MLP neurons of a small language model. Each row is named by its layer, matrix (up: input weights) and neuron, and shows model dimensions 320-511. Each number is 500 + 25 x the weight over its row's rms, rounded and kept within 0 to 999. Numbers have three digits each.
After each neuron's rows, "fires after" lists the tokens most often just before its 100 highest values on Wikipedia text that the model never trained on; "fires on" lists the tokens most often at its 100 highest values on Wikipedia text that the model never trained on.

L5.up617:503463524506460519473488518483471452492469489518493507511461531503508495504501497496466501505506475529490480519482488535512506525501481524502560473468492547491527582481490479481486487541494535499472497522520524475486514492475513499532519506479515485478476487509537506548501518515494495490452437505452463511482478523467504501471491521506487546483515506548521498519506549491485521508524504533499492499503504498538478483506532487519501492504512493498498482488531544503470464490494506471494552442469556511483479525498487519480479462461513511482495491464495503497495498513543516466
fires after: ".", "-", "=="
fires on: "S", "\n", "s", "ed", "ist"

L3.up163:481531517519478530523475510522522469525504514536489509506541522524496517499532493468492525510516458518463535527468518529543503510466527492481529449497498478467525500498490537447517491510491499492472502501520488482500472496475490517510509502556480557519494476506519493522493508417504488556490459493526479517515522499504519508541478498515489491474569503515479487515475473493508491548464513500503502482484490489473496456517478516524520505517482508532508491482505445490532538528489448544483487495493527498496466504479488455523486474500511523523517501522467501474508479504530528473
fires after: " |", " 20", "|---|---|---|---|---|---|", " 21", " 12"
fires on: ",", "\n", " January", " |", ")"

L3.up814:502499527514525489491482484517471478523496524488516499488553501465527531470494511474526532529528491529531547505490484541466442526524492508484544505496484491499456509489508525499502491476503528507491505516494529482498410465490500479530480499497484490482482466497470518515477517505519540430472513469504520508503477506448500508515467520525455502524470509463489513519512530455499494542503475517495503481492492560528529539507516522512503486527500483532500468517508448500513506506483523478465510530490480537478542520528453510462492518500456490482529507549429520494484466495539476497
fires after: " |", " 1", " 2", ".", " 13", " 10"
fires on: " |", " 1"

L3.up393:472466503546496497526457486495530537500485540479524512520498514506533477486504470501495484512512452474526481478536468498498510500537545508498478502512488477501485537487542561487476497463476502488456498526472529517523477456514495494491561495477482480499506529517465516504473482504475482510472536531446490476468499510563528472550538570539471503487516522485490500461476491532469462514515528518524472488524501487490466507492517508548525526515506535496523488539484527508482509499511505525485507496501483546505521471510497519535470450488487528503571518484520462468513477493524501483
fires after: "\n"
fires on: "\n", "===", " from", "===="

L2.up1160:515476462513521485487535466506503491519463507524494430479524495500461470508504483464488482455475500519528534478521456473458472465490538499475464496522550537491597531557515508533532508455493456509531509519491491518501506517479516466511484487497474508527500507489528501477505444534486515522523493476509564487475525526510494523521472499539501475489491518463506487484545491526486518487503519452476507499483484526494470525495458517479511526517514525497460498519487479493486510466522530521515498500493520495499506502502446505500478500526441533520522543539513480546512513492510533481
fires after: ",", "."
fires on: " which", " This", " record", " Record", " These"

L2.up140:475474531498491519487496515504510570529550509508479532508494518477512489557521466521485518522502503510526446440532480509487488509516460526489522579497519461526469500481495503503472517516494483527479465504451494512508456521496465491499500486549481533451501474504522529501498485496515445519545513520529478469493506441490501458491514554507525533533508515494510501474488517499515524543522512511453462543422501496473491466491480501468485482475490516508496472484533516518504476475466548462470487499538507506552545498455488549490525504478560481540513540493511473553532498476519501471
fires after: " G", "erb", " Am", " M", " F", " New"
fires on: "am", "ai", "end", "ock", " York", "ot"

L2.up881:496482465522492491502531509459496491484508548533486503539486522517531503478455513479514515509538515536501538523502495517510485473471499496526469524535458465500502510473519539484499516505544483533484501503478453490464481445487471506518479537540462491534478468516426485486468532506551467482476491447507473545503527524538472515539468487488510477505496488500506477499477525505506515493481487475519470487452466473467545509492575515466478503503531511510505485525516514554479525525479515496468526505538538456490521488443529524483500519480542472492532505518510469523499510478513509466
fires after: " U", " M", " A", " S", "-", " R"
fires on: ".", "s", "ed", "A", "-"

L3.up152:508517517491529488492463461494496495480487509509520480497478481520516477502520493508523496505510557532474499479506518495484544478486466512495479519470543514491450514517509531502496513473519528499489535530531487506511485464502488485509465486488449508527504479504511495502519504518512481487521515530501491512489521510538492469503519514529534492479505524474498490480447502495478515472497501466532511485495501502502466457474470535504535468497464463510471495537459501528522505485484488502448464537482473506500480527472513509473484504454488499466452537496460521515465483561485542507
fires after: "\n", " |"
fires on: "==", "\n", " |"

L2.up651:497527538548484516509498484517480525506491526503498484494509532496468522516514513484492514509439526489499526514472513512451500450494464531514520491508469517468494486507475547480552504480465491483503499502519505523429538440512480507479503446463461493486469462514518507505529458489541450502507536534534495507510516500502507491535534451542496480481511512499533507526469496502460470514484478516520469504537534550535505534514462517524527562517510487489483466497466482532459456465480474483470476499487500523481499511469510489503514506528463482518477517496471509494514497541518488518
fires after: "\n", "-", "==", "T"
fires on: "=", "Al", "Men", "International", "u"

L2.up1367:491517486549510486543524508474489496477518508526511501494461513469490471512459489492507546513509528476497479455511487487518496522491502525486498453497455491456477450505521473487528472459507471473499474460478497520496485467481514518507504497502521510498512480475521507532490552498442477546500521506465471487454529493529479520467511479485509513503477500477520507500512501498535552494568485504563485504517520492514522538508496496481461462506497527483523447499499520498483519522460497516559523510486510500542516502520496536518498522507515543524497497510486502490551495490529480574
fires after: "-", " (", " un"
fires on: "r", "m", " (", "n", "and"

L3.up769:536451521504525521513497533502499494485513492534488519517472552510480519500524447493474500519520519526520483528507482497478498520500518500542504467541490490472524550473503502502457551493509476544515494531466496463498507487505511479527498504507510449484514494478535511480507495484483499503500471519486498493508513448497520493498489497453522486529491517488487499487496501507474477515509529518503535516490471485447468545543486506495525503500473513550475464511511514514468498529499486512489462485461478530517542504502490547509472528446492503487473544504511485510451470464547429452
fires after: "\n", " same", " |"
fires on: "\n", "-", " Time"

L2.up422:460527528509534505500509522485483503526486511517503427467511478519483469470491475500541506450497517543489504525518480454488499477518493497497489545502450546549525504479488524534517526486517475525466526526495553511470498502526474501496490496526539484453490525515539507476532515512539511545549488487493500510497483494543501524476512445527444531468501473476486486460508493509530511565467533507508455541499457469470462464520523511503474532479484472532489507492507452455532533473495467508478496543456505490492476505456549502508504486497508520517472518478491511485533458496526519458
fires after: " |", " Championships", " in", " World", " War", "W"
fires on: " |", " 21", " II", " 20", " War"

L2.up524:501514499474512523525488463520468468534523534532512497505548519487478528473493495493460519510507509452498519488485517522503435479479447459479518483533501497479458511502512496484494526503518478523507521519531512544445508474532477486507509490489466477505520474497471406509486500482487522519468488508507474507504486534483481495555528512497556509472502507526481480533482467501519490569488479501500495517478536499486512488485489478498527495508479504493486525518521482502505540463455476493516513515477431473487529517479503530454482530500503501485520492485529521536504519500531526518
fires after: "\n", " res"
fires on: "\n", " \"", "igned", "\""

L2.up854:497546520523508471490523505508508527506521563571543544524508496509522523528522485509503509534489469483534503504496523547535453452492499490508526519501515501509409497510501520474468501503496505483462464469502443495514535548501556533492452512512493481560494461496529501479509515514463501504500478488465537463495523517484530487516472495496470572489530511497493457508480498464486459493540488513550474458529501514530489503512477486495475503486486480517512486444501492485512475515496502519480560512519477459511534481503519488467465490487509461528511537518490468518496492525547493502
fires after: "\n", "-"
fires on: "-", ":"

L3.up1714:498463537499468517474485440452484529533476504492494488458462499491502511520498441529472530488470443526554469479516481475521476491493484528532526531484486471490488508497493528507526459479478513493497472487502516552532519484483534451523466557470456483498504462513509539529459480526454492535498477512474527484477513511493517490459483531493471493506564540522517496558477506513505484565478483532527473505509502488503528437499505527491502503516506502510517495523505520493493462488509489463495493490484502545563540494520504509543517499531498516488472488520516477474505516483520541517
fires after: " Mad", " B", " K", " M", "ib", "M"
fires on: "on", "or", "old", "in"

L2.up1251:535480436484490450505469518539441533498466507521501489491481535510459483486515524533508515483471480511517516501485514538500495493489535512512483524507515509470496530519508487430509503516522519520528506500551483474517461488562485487492502529511503508485478533495560534459491545519465508508493481480505530472478495522536488521507467448535487498504506511512501513569518479444476468530505505522474468506462470528464493485474525461499492494474482488483517489479515478487481506474451485500498540516490534537479535487478468507469507508494537462499498485506466515539528498460517478470
fires after: "\n", ",", "Note", " Released", "|---|---|---|---", "ition"
fires on: ":", "|---|---|---|---|---|---|", "|---|---|---|---|", "|---|---|---|---|---|---|---|", "|---|---|---|---|---|"

L2.up1279:530501476526518485524533566507520494497543498457576460483470479485469494475500475503477491512487487484506511495500477536526469483527532482509497510536471517508496532473506485476474512522489524435490519493526516511498492523501496431502489442508502476516461507491495467510472524526500565538503503498513514515515516551500510485536487500490540487488476543461476512468556504461505452480551531486491510510488509520482492499459507534517493525497530459526517497503480476527519522531516496517550509490511497534509501477503533483490510527511502545488523487488512454515476512464503517518
fires after: "\n", ":", "|---|---|---|---|"
fires on: "\n", ":", "|"

L3.up792:516482541529483468497463498527492493527512455536496469515490510492489528500461484500486511479493494498527489542507476515519438478472520543497514514447462498527486535466504532521452490492506497462511516505474531510497489454497465499517533499490512490484473491490498505480477466486504474487521516496541533518503500514513469441501512507512523491509522517513500462509465495462483492480502506466487511455457527478546467510510468497463444541516466480527534493510525518572472509462499462482539474475534518531503492553497466496507502504496514496544496511471469517522477481515512489482
fires after: " (", " in", " In", "In", ","
fires on: " 18", "18", " 188", "19", " 17", " 189"

L2.up1370:508523509497503505524488561504516502502494508516508514479525489526526478535489515504514474502506493518484548461499467500547480490511496532467537539500558513520468543482531500536513499476501526497506515519481518482512479539468517522507480487498565463495436490506489454495496489510451497472502480463513523528476493519532480505509478489502486567507463526485457497466501505508449550481571478463483538503501490479508462482517525498490469524476531501453477470476531481499527467466484542470456498533486478517480492476528494448468498526464504498477498544480472525499488514501484468497
fires after: ",", " It", "."
fires on: " was", " which", ".", " he", " He", " is"

L2.up87:522534485523489524493517462463475475485475477496465502497488508523499523513493480511511525467511552484501485528465469491512518511498520534522523469502503493502501507487509533528516504480509492487509517535530458467474537506519507486513503531505474528513469509493548492473531489516552541486492455475464494507564476521484489494498531529514466495471491511498457499541527492530505505493460435514439532490500519495498492457499476465483515487468482499502500439510496511470511495504524539516500541500498517508527501494471454498445514532529506526476502607508489482492482527484442508491
fires after: " ", " |", " well", " rep", " ob"
fires on: " |", " ", " as", "us", "ut"

L5.up814:534464489468437514499477501558512447527522474533502494487501534466520529543479465514528497576501517461496521492517542487487534519469460528471506510496539471478495493515495500475520482506472466529522498483517518501489457503475513480544487532502480479443499475524463521505508474504519491480513486509519463497537518471492514501499487498508534518493473529505514474574474505454456462515494509472485483461511481434479460491542496507491498519522487490486511490548459508488541514518511489509498525510500492490481515491539500501492504503526481465495473480517504494483468517449522529496
fires after: "\n", "==", " ==", ")"
fires on: "\n", " is"